From a checkpoint of a small transformer trained on Wikipedia.
Architecture: RMSNorm before each block, rotary positions, no biases in attention or MLP, untied embeddings.
MLP neurons of a small language model. Each row is named by its layer, matrix (gate and up: input weights; down: output weights) and neuron, and shows model dimensions 128-255. Each number is 128 + 32 x the weight over its row's rms, rounded and kept within 0 to 255. Numbers have three digits each. A neuron's up and down rows have the sign that makes its largest values positive.
A block is one neuron, or neurons of one layer that tend to fire together. After each block is what it responds to, as a language model described it from the Wikipedia text at the highest values.

L12.gate81:094089167113125133124091073110059110174206159153186213138075091081155142080132115129164107119115102111139123151152144184188127212125160142179132163156168120138175081138093148100193145166118097152120177124123131037126100100168146145149117136137114144115109086113082127107127105123158160095129201128150140103136147107138128125092079090109149122126110056116101147194089170113125099111163
L12.up81:128205110128139173135127127106122114106107199159151135088123103151125095136146124126115136077127078124159134147136098120129146163139129166132104169100162118147059088152138162114127087070147110095159151160194102145176093109105091131090134177141113123162172084116098204135159125153120145080079145116153130097131212091100149074130119141075143123090074149123104130103140148164133130125201
L12.down81:156106078104141068090116163088145156173127126167111141160143141142123152120101133182177110122172159175142106117121117106145130119143114145124113123114128179144179105127022120135160159090139151154133182109096113156047097131217133157170106082151083161074145160155099108134151110146145138180118200153165081147087128111130186103156089130094116079152110133148138117134158122123096141123106
L12.gate258:132095118165110139134140110144087108174081156122092168177121140124131132120095201153094160070103140132174111097184112125121087120071073111132114182140100150146075176057167132152136102076136062107169137124151125156192176088120170114123122125153125165150123115077153074119131121157144196164118159129127098162093117168108146115120102161111142106156093087151118087200068089128104180120110
L12.up258:074089161117101113093074131129082156069078151081111134120098131154120085084139122117130184132116102119151093091134139148121107106131052156128163147095136131118126158158146172128082108175186097144148115157150122103205116128140153152112163081171099137123096146083104215114140143133141097134118160127109111130113143121136105201152186172106217174145113171137110132113139171117117121126122
L12.down258:137101133183108110077092150132079109119112050128206175079164114154055105104156136077100153122129103105071157105081150088166212139138110158143105160140147125129171149151124149121120095131155109162151106160092095091149088148090114123128159177202133119083111053187111140176156146116144099146091117133151105189104094127163106156125105127129139193129122136130089130117116139080161122121133
L12.gate361:108132068129111189116130111149102120108118165159134255120110112159093136118186118113086117127106118128136115085178116176094159138169155103150124139152113104136094044123087178131132074170112100106185147121148130142108116112105129183167153103119179137119145132152137151173135091155184171141203133074137131086170143194107109147081181120147163073081109180111103185176083151103138121119157
L12.up361:153151143157067098152097105113116114146106095131106107129142157116127141142169116100137138142156099112155105083148107072148110173116084142158170133105106150181130093070106171117174114157162144152124125175146063144129123112118112088168122130065186131196133127182139076092155146077162081144124128123139167172186114189122087122086126036174152113161159160129109071118081180104106099119126
L12.down361:131109125143188106121129174082075149157122170146136079177133180152177172154090163139128095115146114131186123118108174136122088204119103127139126123143202066099135162112136095172127136128122138167176106091114101126188100154255096165109109118131061162188128139131066127124171114118096103118055120137174163123138174100120069109138116166109132148064161118148143110118152133173176154172169
L12.gate566:189097098141088084083141137145148099119120139105082158151098196105160129081145059165196090109144118099152148073141096147122083085054087161156133171106149116144078114133168077138155075124103145177180092138098131102155144114109111132164140087151126078090131140167121109101162100116108124127132113069158108099090149118121087117089108143127137126116097107111131107127089148085172109158099
L12.up566:127144107116113186162153072145110101115176157139081151149116070114085165099120111105125164115148124112155229182123189203181094101137115103102193099125104098148155156135085155073164106138118158138167074059138078123116103134117091144148141182136111201162114122135131136082176103128129120126119126134129156155062096134079101149095100139127139077122100137161083132119170178138171164145108
L12.down566:129151121137079159149117129093154151167242116143103126120150110148117155074120147168139137174129136174105156111120081127112120076103108115078129111147103163126160120139125167155172139099108159075140181163115121089101084164144159140142142134116127126183116122103072108132061077126163116179078157169160111133188072092140127094155096123148098079155145125162120138124120159158115132148091
Anaphoric demonstratives plus word pieces. Fires on demonstratives referring back, like this, that, these, same, especially after during or of ("during that time"), and on mid-word pieces inside names and titles (O-ur, Wor-d).

L14.gate484:184112074123088056083102119115170094121150169077105112121093117090138175152140090142123117086077107155086120116070136161169078131130153099110130138197148129128075170124108131047094148143169134088103136140164127130078158150101057138111079156147173107104091097163147078142193184105163154108140158126175120169102098096128115128169122143160125146066160102145140129141147101088143153135089
L14.up484:146111096161162101087113078123146167137149151103117118123098172087093120102145150227167121136121164140159095117164110158160158216139127183179137116193132174102151119106146101091106163117190071063147161127111175170124118136085113161090097130153080104129123101136104182168113119078165133155228092065153146135153158151123093172139169112141072144125134127151109119136057102120127134122165
L14.down484:144129128181084162093101122130112112084157103078158093138099147099170109100104123155165175106108138112124083115156132116155150152173103165131129081121141172164085179100102155119144163071140135125109068160087124114162105120093096134162136162122107114160075135144131150159131162146178072170121127136167172077085055130129171139168106133123061138158094126140159146153141172132127124171148
Month names and table markup. Month names opening dates (October 7, In January 2021, 12 October 2014), plus table pipe cells, footnote asterisks and LaTeX backslashes in structured text.

L14.gate137:177136142106141126100106115147134155135118136104097144118097123080119153089177136084138086110104107089195130116110143136124111116153128122103189071133185082174130069120107133173147110145161182150143197178139161084106177111110142187186105150138135129101111080096102102118118135140136118087169147137135146166138127174083135056111093105111168157108083141127105157081186141129144183149100
L14.up137:159054166197071133136095114107113119121108156163117120167096132140144119105149103128110165132098170123172111184101152113156179156138098131147136160203097110154161029197113121126121171118124156072152197130144131135165126120145123133173136176165078095123114134112126110167174123129115132129158106125110158151108096122165089105122093097144129130129142080111104104113147160130119133117107
L14.down137:123103134156163076161124120091081130140089192149178113147149137153201200123080095131166132138149152184063143158115085159146115166083169130090107116136138107123195197119097081123090148114108110122132137096118111118102117107214169073134164121139118131084129127133150124203093189136135120095134129105107122094174158150147119057132159134131118115192124156146093085142077113175130077137190
Determiner before a noun. Determiners and possessives that open a noun phrase after a preposition, most strongly same in phrases like "in the same year", "at the same theatre", "during that time".

L12.gate205:156123034106053138109106129135156063130139141106136126071127120142148083157135145084125127084135093159186093064075122172099170115118058060089103095227095113193135128140110093110115144069119111093133132100152101136159123068154076167125143134125115123109128113192132077155125100130202179131121136097098088154182124142120152170172121173119113146109164128126138186107105194091129109158122
L12.up205:202120122076130124120118072211131130161153073141143204122126172134092109128197184133136086152119109073152140153124129174145136146106113112148155119072108148087091082157128110128136216130145137156110087069132053125132102108138104095142066174087107085155104114149121099135075151122181074114049158133102139154196117113103110156129106159147110163190112132114062173097086107139132145122088
L12.down205:116180088153144146130110103172187163129159079179162150145142074138179162079165140161150113092149137055091136131088157138106102121189105094126097105121123118150163120137162153156180127129094085117139126075086126156188190139094139132152179163129079126089114111155065113146125105143124203133142094158141084137162109127135109125084149149113160103143139081159104126169172172140153158149174
L12.gate380:141154121134084101151087058147150159203095122070167126122120124083142080186129157108110124132165093134101133153107105157136154086095103156114147134160178114202092133099056160123123163195083113192150087161190138130103157156148058098077147167139121130127179121046137126143159191132146186164136125101114130060130117169106162080151111109127168129122102082137118121187130162139134072120056
L12.up380:135144171159085135134129100174122129155060076124105166109104124074144127160195140139139133132105093189127142140132134204105121080072103176147114135076104113192156119067100121133147160146105135121152186169195103142128126183115102130174079143108153107085129168114163073124144152144158127146127151180092167162094123153121147102143094134130136148137130058126165128154117169135085102146134
L12.down380:131145126147137165101107116141068089166089084106179099070093104055169131098131197061149086117138129155131182091173115132146214159147112116087162209124056116098113147161105124071123114078129096137159109112112164141134150067066150127180109078126106102158146133133110173146153080137115121184069134137102158136116120108162170154094145103086136074096135143114118125130155146147088129087113
L12.gate415:097127073163146128089135084138116097123101083134044125135097091084107129130086123139105108119124132147110146085092118184127164072177179107135122172120107145085112177122111151172127135127135081104090148179125127117139120068108114049164119149154095117092114170115110134168140143153159157152128154111120156103165099099116150163070033137108140128093120116120160128102084091158119078132120
L12.up415:136130137085112126116148116167126146092133085115124136117128096124120134137147100197065144100151079144110139142107155141147104130147144092084095086073109050115116110114089097149098151173131146156114114128149096179074143153213091140131125164089150215149119072162123180196144143173085156086112117172045157076130178057129151147145166170094080095120102107096119117156135185149169101172119
L12.down415:181121106129133036064139124135136085151108079127105083115111103201124186106110181113098150131114120128056136087132107155122148156131088157122143123154074117156163173143093132132154148165090084168140137138169107143112072128146133232149179135135100110198149167220105120179102121121103125094079141183084112148125127091083120110132117111115133123115081174099139172130142149116166060165159
L12.gate417:134130118130118124071139102109171123188101106077173108070119169084167107196060171182113184109108153153091130159121155151134107075103145142091123168209108127083119140176125100109107166120161117135104160141153117111056122122147088106065162117113100147148111125155127091146101120162070126174145158077133138109127116136071162073129072160145157086152098128162132142129151125175099048076097
L12.up417:116153132170208128071137146118167180127067106069118127102135177149067127134115107203164097110149111117131128141105104093164170143119100161115067103161123173174116151094131107137121141160095138132136126093138178091088119102114114118083081094120126115195143076127123163116119113170109100120161168054094146094120121097056129095068117146148121146155158152154088170063101097176126130119134
L12.down417:183103067115083154119152108148152111116102109101083149105152080095178173134108091178110168159089115155182154099125094146117121177202155163109133108120093160174078155121116120143093104080111139198154137099136137145090084148072167138149156120073081087144124116176107159120109151110169081158133144076155138141135054089113145125159127134123091159150124112166137156095130109138103095198137
Mid-name pieces and months. Middle word pieces inside proper place or person names (the ra in Iraq, the ura in Eurasia), plus month names after in or on in dates.

L2.gate99:151102129086140140078116110123077144061129176161194136133103098093176094122142172121180109138076112158095120139120144138161138077157104107133083120083116088129108132052189189176115115118140185153130144162062104149092136132144088127111113095123161084151146141134117169084152155164118112155152051153069111140155103112132121115113110103109151179132154165113143171147136153119095124116068
L2.up99:155109132119139183089099102104108063122168163134207116173067115142148105127123194107106182134074125099103134133190118108148104124212110125132111122071127117123120128068085160154142167154110169170098097191110129169111113116107111105117105097119139072147096139154115144111152116111111127161141102136095087162112140077124102167122177085136152162103133169143133173138117137133127126102078
L2.down99:125116117091112091083166111143122106100098215149153127111120101146127108136062135109154143194120137063107124160159099105163185067183125192137112088069100107108124085122143173178128134105130156189140175099112129128106140141151106110165110126157110074106132115118082145086153162060143158106120136125096137168190113075142106119136171123133174132180067164126147104162133120165137152147158
L2.gate161:111065102127139102089093131119126155094115159109110131086083156118104139168091121132185173192069103109222072124112143103075099141130074139086125133140141068161086121101139167111066174125178106079112190181097134175176124156145157122093140055091143048117148134076111181151086154092120195130115118062141155093125122142140095100130142131112077100118112118149124136145108175159065094175145
L2.up161:139105124115136143104105104157087166110157194143138137134095117110167039169153129132079129184093077064140132143150084158116138131119131154162123165123097105116103176154119100141103175133155140072179188160114144137105142114198125130097087101119123062094136155158161109171124122163118141197119158157124147161113128081155137177124141109127110120130139072149141123135124143155147170192062
L2.down161:053091114154102122019077097105085138171104139103152172142145148088079115113114098130138156174098117136160105136124141161122080120080112118120143119094105162055118128138115126161114138165125111114154170116154147123110150114196114134115097162118120068172131170104134075140082118105190100156142086095093139135116086083066156154194121132155096115133175137147132123120136163193112128169135
L2.gate376:113081135163121102138138108175103085092138126110173173114138123119109147082070135157108110245117131133141116113137126219106072127104157104081133134125140132130097144185085136136117166110110110089141151157151161197147154151111229171090075122088152109154132107122130116153077096131131168080172085114095121086149136122164167085113119149109123138161102087054124097126128138090075082166137
L2.up376:126102118145125139102166115144139077126131139103137160097106110144101172097090159153116089148136090115144116108123103211051046124092128133111169167127189116103106093186085128136085150128102063111099139138163148174140164137118201132121087120070153114102147075124133104106099138143164104092172094078121127113180124113124161117171131152167126133168096079078127125139179157094106038139106
L2.down376:153154110084141116100127130100071087132093100134136116133102117172122125127085166184110140151044133161092113104119121166130085118130170178105144117106138191070114116212092084137143162066109082139108133131147148127114149104142077144118122140099122104174132164112105153138078107077101147134123160107114126067125118123179155093092144106129158149157096136123094093063168128143128102127076
L2.gate624:088080092157100152125087151178133137134113188133116142196156122098107113140144169083152141156142146130146166119088055097161170154093091134097167133100116099140084108069067121146115144109094131159114153074121102129143154128072079102184116114171164173092099143124136127116126122138155085071107103128121089101124106115111105108133092093105097152127082091184162137118118124155124076181083
L2.up624:088111092153127081054144132140146129128140153196083133143108164130100119152153156107132125198172128120099164118129108145097120091104039114116177153148145090097102120084133084134111090108101123111132146120152132120120078127086125067183113089185160167154158155138152098128127121169126095120143150118124107109132099103139198134130137110156071199095078126189110079097130181110108101152141
L2.down624:117119099141137134129097121136156141140173140151092169183105083117092090124186199166119163144124133136141134117123123135113188120135087137133164141134170076148069098112138128125125125131124137120124131094111122090148150081066098073169120122180139162121161173140165144116124091125167157152110142050144132098129139077123145113110118123128109151162071171148125144139160130149148113131154
Month names and prefixes. Full month names in dates (August, April, September) and capitalized word-starts that look like month abbreviations, such as Jan, Jul, De, in names and tables.

L2.gate101:152039156136123095097147091140118131150171055116127126095111147172192143096114136165147094128067136164102135120098168131113157107138130134109116174115121162129094141094163079085108160124104134138212135181062102141146134098104135093121134101117113116121143141115187124149149108118148122066092079204107117173156112146127134099180154103155050102103121197108161128095174165140154108125122
L2.up101:139129148174129164125129156136165130148117178186154126153122123193147112162044170161121139134045088149162103172113148173116162125144113114100151125083197143127139092117140176130117146132159150123141107052098106163049099140138166112109120159159129124067152114108178177200138124091123099115144140177114149082060163125139070089138093090117068126119192141145168181145157126139135098110079
L2.down101:159131156164186138108115192169138171110171173102139207161124119121083117103170121104126127111154128137139147102123114148161147155098158094093123073095159097108050147171063072118112122114126123093101181170132096175151146086065131101121157143117129171134163105127149117166116129116090136068126101156171076166105136154130131130068146079137169169175123107086164128108121209154147125113118
L2.gate287:184101151082105129103142161176105090101116161150154121188137107121115150180120138121125139128134135193098121108171140118198138156111089132203120113119165158152128204136150100111114129133132136161114116144140168146131169118097145126200162171125136123106080022134168160151123122123105215097123113146102112181145196152079111112108102095122096197150140120098150161135112118156137147121076
L2.up287:134154168133151089123129088160145146111179135098136159234128109120074081125091095152109065161210184081069104110162179190091091125092137108135197104162077133158132159130091097159126130170137119141166100089164143138139182171134151105093125148148121110077129141106124137119122101084160161143087129151126115223158127189142127130081172090149066116103136128135058071154151179116135052183111
L2.down287:143152205134142133136124131112147093115131121150150187147142138154163069097113131138099165155172182128114107144094159183099158150151148106147200121133151138154181104103106114175116091157127099173133156106096133164107199168177199101090102162153110150110138125131075148119146122129145131117089092131083104224195085147100145090056160085070081170110145100153058113095119127069120067113167
L2.gate542:157143192137144131094102143111184065123110094149076071160135088177173121180123119184172129166114141103137100138181203146117154172142171106134116138108110102178132196133109114131166146197129100129113132133141135183197150136082160112098148156178178115081135099109114096117122065133164165143109128116147069127160115149110130062101171141127143132146147105157166162122155119110084080137116
L2.up542:121102101179141157081163144087151069075100105137023097179145118135155142186087133170176133160120144162105127110157160157100152150121150115117122145112143121189129176123110100185134124184107126124104155104127147143175148128120122084138131136179147142086157087078115103075146110136161143172142160107156117117141149146098101107089181147132100195116143101109157093076095168095111122111142
L2.down542:195106164131089111101136136166192111156109128117072189125159094175148122132100133110181177130117169114121099095139132151149140137163162098148124164122196119157152177139132089083158124115168128155108154115118081166202140151073207160078182133173115101110147089113090106120072114122149143119120120147143087213070130121103113079119180098131119178186086149171150125113125177128126074095128
L2.gate562:124120149075081112132103100140158199128088155160121169200161118156109075103130087033147131163095128170181119160124097158123128168127089171128154067084088112152071116162144120110141116097180167115149165197097133171151207194095098165080140120143142102150096062108116098132090121062130168155122037096175101135111211172117138088195114109101149115106097190132105110109127130198179086193106
L2.up562:120138147114083146099107111127170186174077112136147157144133131180110124081160138116104137115092090207191114148144103131122170126180104102164139096139122096184031084132116122115150070136176104119116140113115154177149152156139129147049112180161150134117130069115167096145113138096151127155150043152124094140108231117124114141151139135137166144134104161164149133096160146185137083129134
L2.down562:158142199183145118094145097147147176099124129167130188161139123131112097082128134131127098130151099186160055121140110140102177135145135113197191111148166099165141087151193133083092141133153114112083165134149103134153130139134149133122116143105125113154151081108161155098127172091110108118117105170106096151107185103164086086108137068084158147179088096076088093093168171186184101135174
Possessive apostrophe. Apostrophes, mostly the possessive 's after names, institutions or nouns (Court's, men's, Albany's), also closing quotes and Goin'; sometimes career words like role, appearances.

L14.gate415:131145202103087146189102133085163192099144170196138142116069074070152081121112137118100173118164098178111089061061109074112061104097111149152167155118095092101045097148108134100153165167169138195104113110073106111065120140126185149111125161129133104165102173153124127104086090089159191139159172131111116141143120152139191109196112145099087085155115172131137218169069125175109108137107
L14.up415:146172123156139124128181114094134114129170082120093174094155059139142099141159126076128073093148084145116172155082110140124179140162126080151132082091122112140100124144178105108176078167090067182131088103131135101138182121109087125083105138136157125208181155105198105095063144161173192104146146101078124187172104084123116113192160150158101118167103177124139140121124125092182175121117
L14.down415:179177141113107139153144131119168092081108130125130103155118104141090119172110160088101109112198107150074105151095136121127152141122084113120112104173131155112137132093101086161131085125137151189129107128160098108096134119111169102034179109131118117134156143197102101109081118093144076121136160097121177178105144085127127124162130138134113169132116151169124161119075068173141155126175
Compound hyphens and work nouns. Mainly hyphens inside compound modifiers or ranges (French-German, right-handed, 1681-1723); also nouns naming creative works (film, series, show) and sentence-final periods.

L12.gate374:150132096051096127135158100076110129113137160161166174163099091151104061108129198158082126131093120155132126123132153129076095137092093071084088146069146138132106125125196089153146148101181085133127118161161140092074147070085170142118152124102109131174160126117140150182110145090096129157093143133131120153050112093128109123119177152117157168111172172100179115155095145160178085125080
L12.up374:114131158047131091094151135076154100136124112111079164139206102105112131106139132155120205087103108153095094178113103116144112123124127104132102169144149093123093121163135126113130144121157143157106110131083157132139115085092122171147147155116138159146139173080127155133105125189081077118135095119144153229131102101180136150173146130169159140181127143195135198185102127137150047096141
L12.down374:083099143147146109102139160115154100156082183105108082132105122129168151104138152102096102141157167126124099168136138097118121139108099134162165098152137166123128134192104182114130132117174081141135132177090104155089166121124135138141144140146126104173087098146130089089086147157065164149140146129141107121159113167064196111188089089152150130121145127203171180092128120100164168135156
L12.gate440:095208140131113125053083104132132133138102118097077181119129127173124028179165127160112167131170106115193148135101154180124153167139125091087124083130159119124098118102156075088132124108144199116138149142139110150116192113102105171114124207158165120176163126135124107088118169143131181113158199096061119118081130150151118164060140086130161123113109110120104081096140176050157116143101
L12.up440:112147154089122179132161116142118163113061142197090107146127074152112139101117101115127128130140141120146146183177159207114108147148039117167119158095108104091125127191142096118095108157099129108137135057117148098073121093177179116092138175149111094131139108076144133193132149144099090128107131117203078155104123163145129108173111150112118163072182186151129169176147133111165138068144
L12.down440:161150180138145121112115185110133086140127108117078103090073126125153105145148107105094164173213198130131101164131193097092159100109113054130139127096112169150162146197140194124135141157159121132130144177099181150128115079215149129116135184100181068150149127147058090154148111128137157129168123091139097178091142135134122145176169135141104147168131198111089138150128071169198141105120
L12.gate465:170207174140111103137112152108181120163156158174086134083183160087121054134125183116121132143110129090123147200145158155156112150167154087107115137129102107123111177183117076149160140137133101105112157133051139168108126126164147095115163147096122159091138128115143122120140104144134072124168134127122121106148130143115092138109149171142153140159133121115156088148103144172117091155081
L12.up465:083110115102149135172182111105134188166088118179096094085136140097145130161136117142105127115191190107152123100155078079147158161108151086161137089126143143154144082151144095112143163132164115082139114168118167159151154108072093135155155127100054142177154136066171121127178152112124078176151088101128157134120141060120117188129106146161102139090154140172178121179139119140166112116141
L12.down465:169133111127122179141116104129124155101105160148129123209095087145128128151072059110137110119164130121149171132143138099127073193160098105151126084117159129128140096072141134115146127129163083109175087133131133118159159133164104164146125101121115131107083112121128081114092174166121120094120098159163142142115082117109193085186125096095100118154135153155162188160138133139135112165106
L12.gate515:084133152167131111083093147124126154192135127169131174162039150120114077157119121152084146167117131098146171109144184081147076188101138123092181131097161131147124137111109037182106144108133060134114123156127159172143147104085123122199159114042191156097109179081099068154159103176108177131115160130124093095138109142137121131064140123160132193129154107135127133103109155149112158105081
L12.up515:091146170136082102091095138118175218114135128143133174176066061090105093144113110200143115215101164184123093134148179113145106105122108115149107145122126125133106131101122068171103166111141168129135118182109100199157103145109106122160164082067117099140142168119146089130147215187143155110056180085091204161167179175111125118100100141107130122123094161166158133132122106137152151132077
L12.down515:194155184214129088144168081055110134158114111170141150157133151140113127124096119082164122129078143102161171122171166103129165120112068149109091107147119084063165127161052133167152113101173111168110123145132147164093072169074124149112100118119135132139168021156138134109155161146169108179135177155122122145071129060102154163089129133193130112081121138120118080120135152153130095124119
Mid-word joiners. Hyphens joining compound words and apostrophes in possessives or contractions, plus word pieces mid-word: track-circuited, Handel's, didn't, postponed.

L2.gate71:114106126118152189152149091187106165095149137162121092109128115105079141107123159183167128146149115152133169079153101135119118152095077142124134117133084146114142183219117118192148135068131201139094125173081102065144129154060066131169079089139149142156150143137111150116136140120125167128125171100131061105073135181125137109123095101099160106115173105138051123196136117103108131117135
L2.up71:150143141114147179153135107086086177180131187129122120135167064161125191127158196163131151129095160158192160087149087137134126129132137135093114071072105132141186146151113190151130092084168192163194125132182106079125083154071116124167103142100136126135070158182066127106124111090102126153133137106106118150116097153087149076127077144089149160121123162139081156134146118083149119136103
L2.down71:145199110146109158113087126107114126166194188166162161123089129118150124134147164142127187101151192148123103138126077192130121122099110121144112118140095177098171086129107099148084132103164117056178140139140136109202143059215123168147131140152130101088102152124132079161163137111148179152122130134129113206123110132155154124138102137099098114180125137104142189094100104123092165130074
L2.gate125:187159122114110107119159110128189163159212141147111187102141083097157150110111073109124130126170095161160070140188119108141103146136072144167114111086125090118186142152131145127140131075143117142135120174121094174117096088156117126146099124120144101099169088139061095078145098173116129094170140173121140135135140195157184121134131176072162146212119096113109188145145152145085144129148
L2.up125:160118151132097153088141158114138122159174184153145190118112086150138100131109084091116144134152107183185079130161127100131091189107086097186178118072122113100107096128127130136106145075131125176120095181136091177112093116091080149153140174069102141102137110154073087076133101093112174138149110185114090126106141186173203120114136122116188120177113108107125130071158169173154143146106
L2.down125:201080137101164141152181136214140174183135128133169129161095134105184132103097141088149101104159110167098102121178116153112135117118035087127145086043097168125184157141086176150105197150132110089133055172152122162114117127143134139145112091201146112064192148130092084120168141103096135173158120107070132140150119114142152091111081148114131117183139125105104167103154124143117107167166
L2.gate241:116101121129089184125121137134142099124131190103066143134146102102136127148142180106153125102166083129150158097107198185159102087130053139138118140139207167176117182180133140207157146179141138075169103077158087142175154119166103101082095145114141150124130175090041151110176157113143143140128156120160143147097193135080101163101133084079059110068113144083132121069135075139079079124111
L2.up241:144094139132072161168110166133149153158122100138088150152175180135115193111115155130106064126126041167135166116135187131175084087102108108090123136128137118133131148187091100208175152112159151119182137125142124170144130141160107116056147135129138138083166132086097155122189139107146162099095151108119137178090161168144145156134102174089074090113189143105109131046155094125117099131102
L2.down241:175086090141057152094168149088127167178153135090128131166112112135107067082146135074109128122132173170056102099144160180146098102107113168080232178135128127134112161156136096177120128137159135066110106148100153120131209177208096139129118095154126109141140125129086125148189148129123140141098103156091091141116150160123118114099148169100100119081149180158153200084145096141073137172140
L2.gate659:115116200162121121089074178084144075122133112137112091096106072042113174070149136191114155122112191129064128096137118120181126144196083131172127145165129182142099110113137095149151100123148088120125141100123167125120110068159101081190123180177120093129159179181162121131092157098133138153127121126234118130148124179133124093061073105126096122152123153166150113069103123106085164101078
L2.up659:147124132155119175121083140116110110145098152150130178131106148161147147095151127110115138110117105112135172145123140110155139159136122119135125055139149161124141099099117155166175121142109132107157188169182133101108134087109100097187074110142175126115168147109126134175122131147056113120102159084167133103166116176086110140172093072175144150185159159070092203110082074115097137082116
L2.down659:085150180148106170100108129137138128113169081178079139104089095073132202078157129156110105134193105108124112114141120194157125142089106132141141226118102177125160133135155098128103138175136131111101150117135103144155096132255167084121103109193155115107093155092119138169105110100122143150100164191107157144037135152119161136141093104128125132153142166119114176158140155182147117144117
Anaphoric "This"/"it". Mainly referring words opening a clause, like "This" in song titles or sentence starts, "it", "which", "His"; also row-initial table pipes and capital "E" word starts.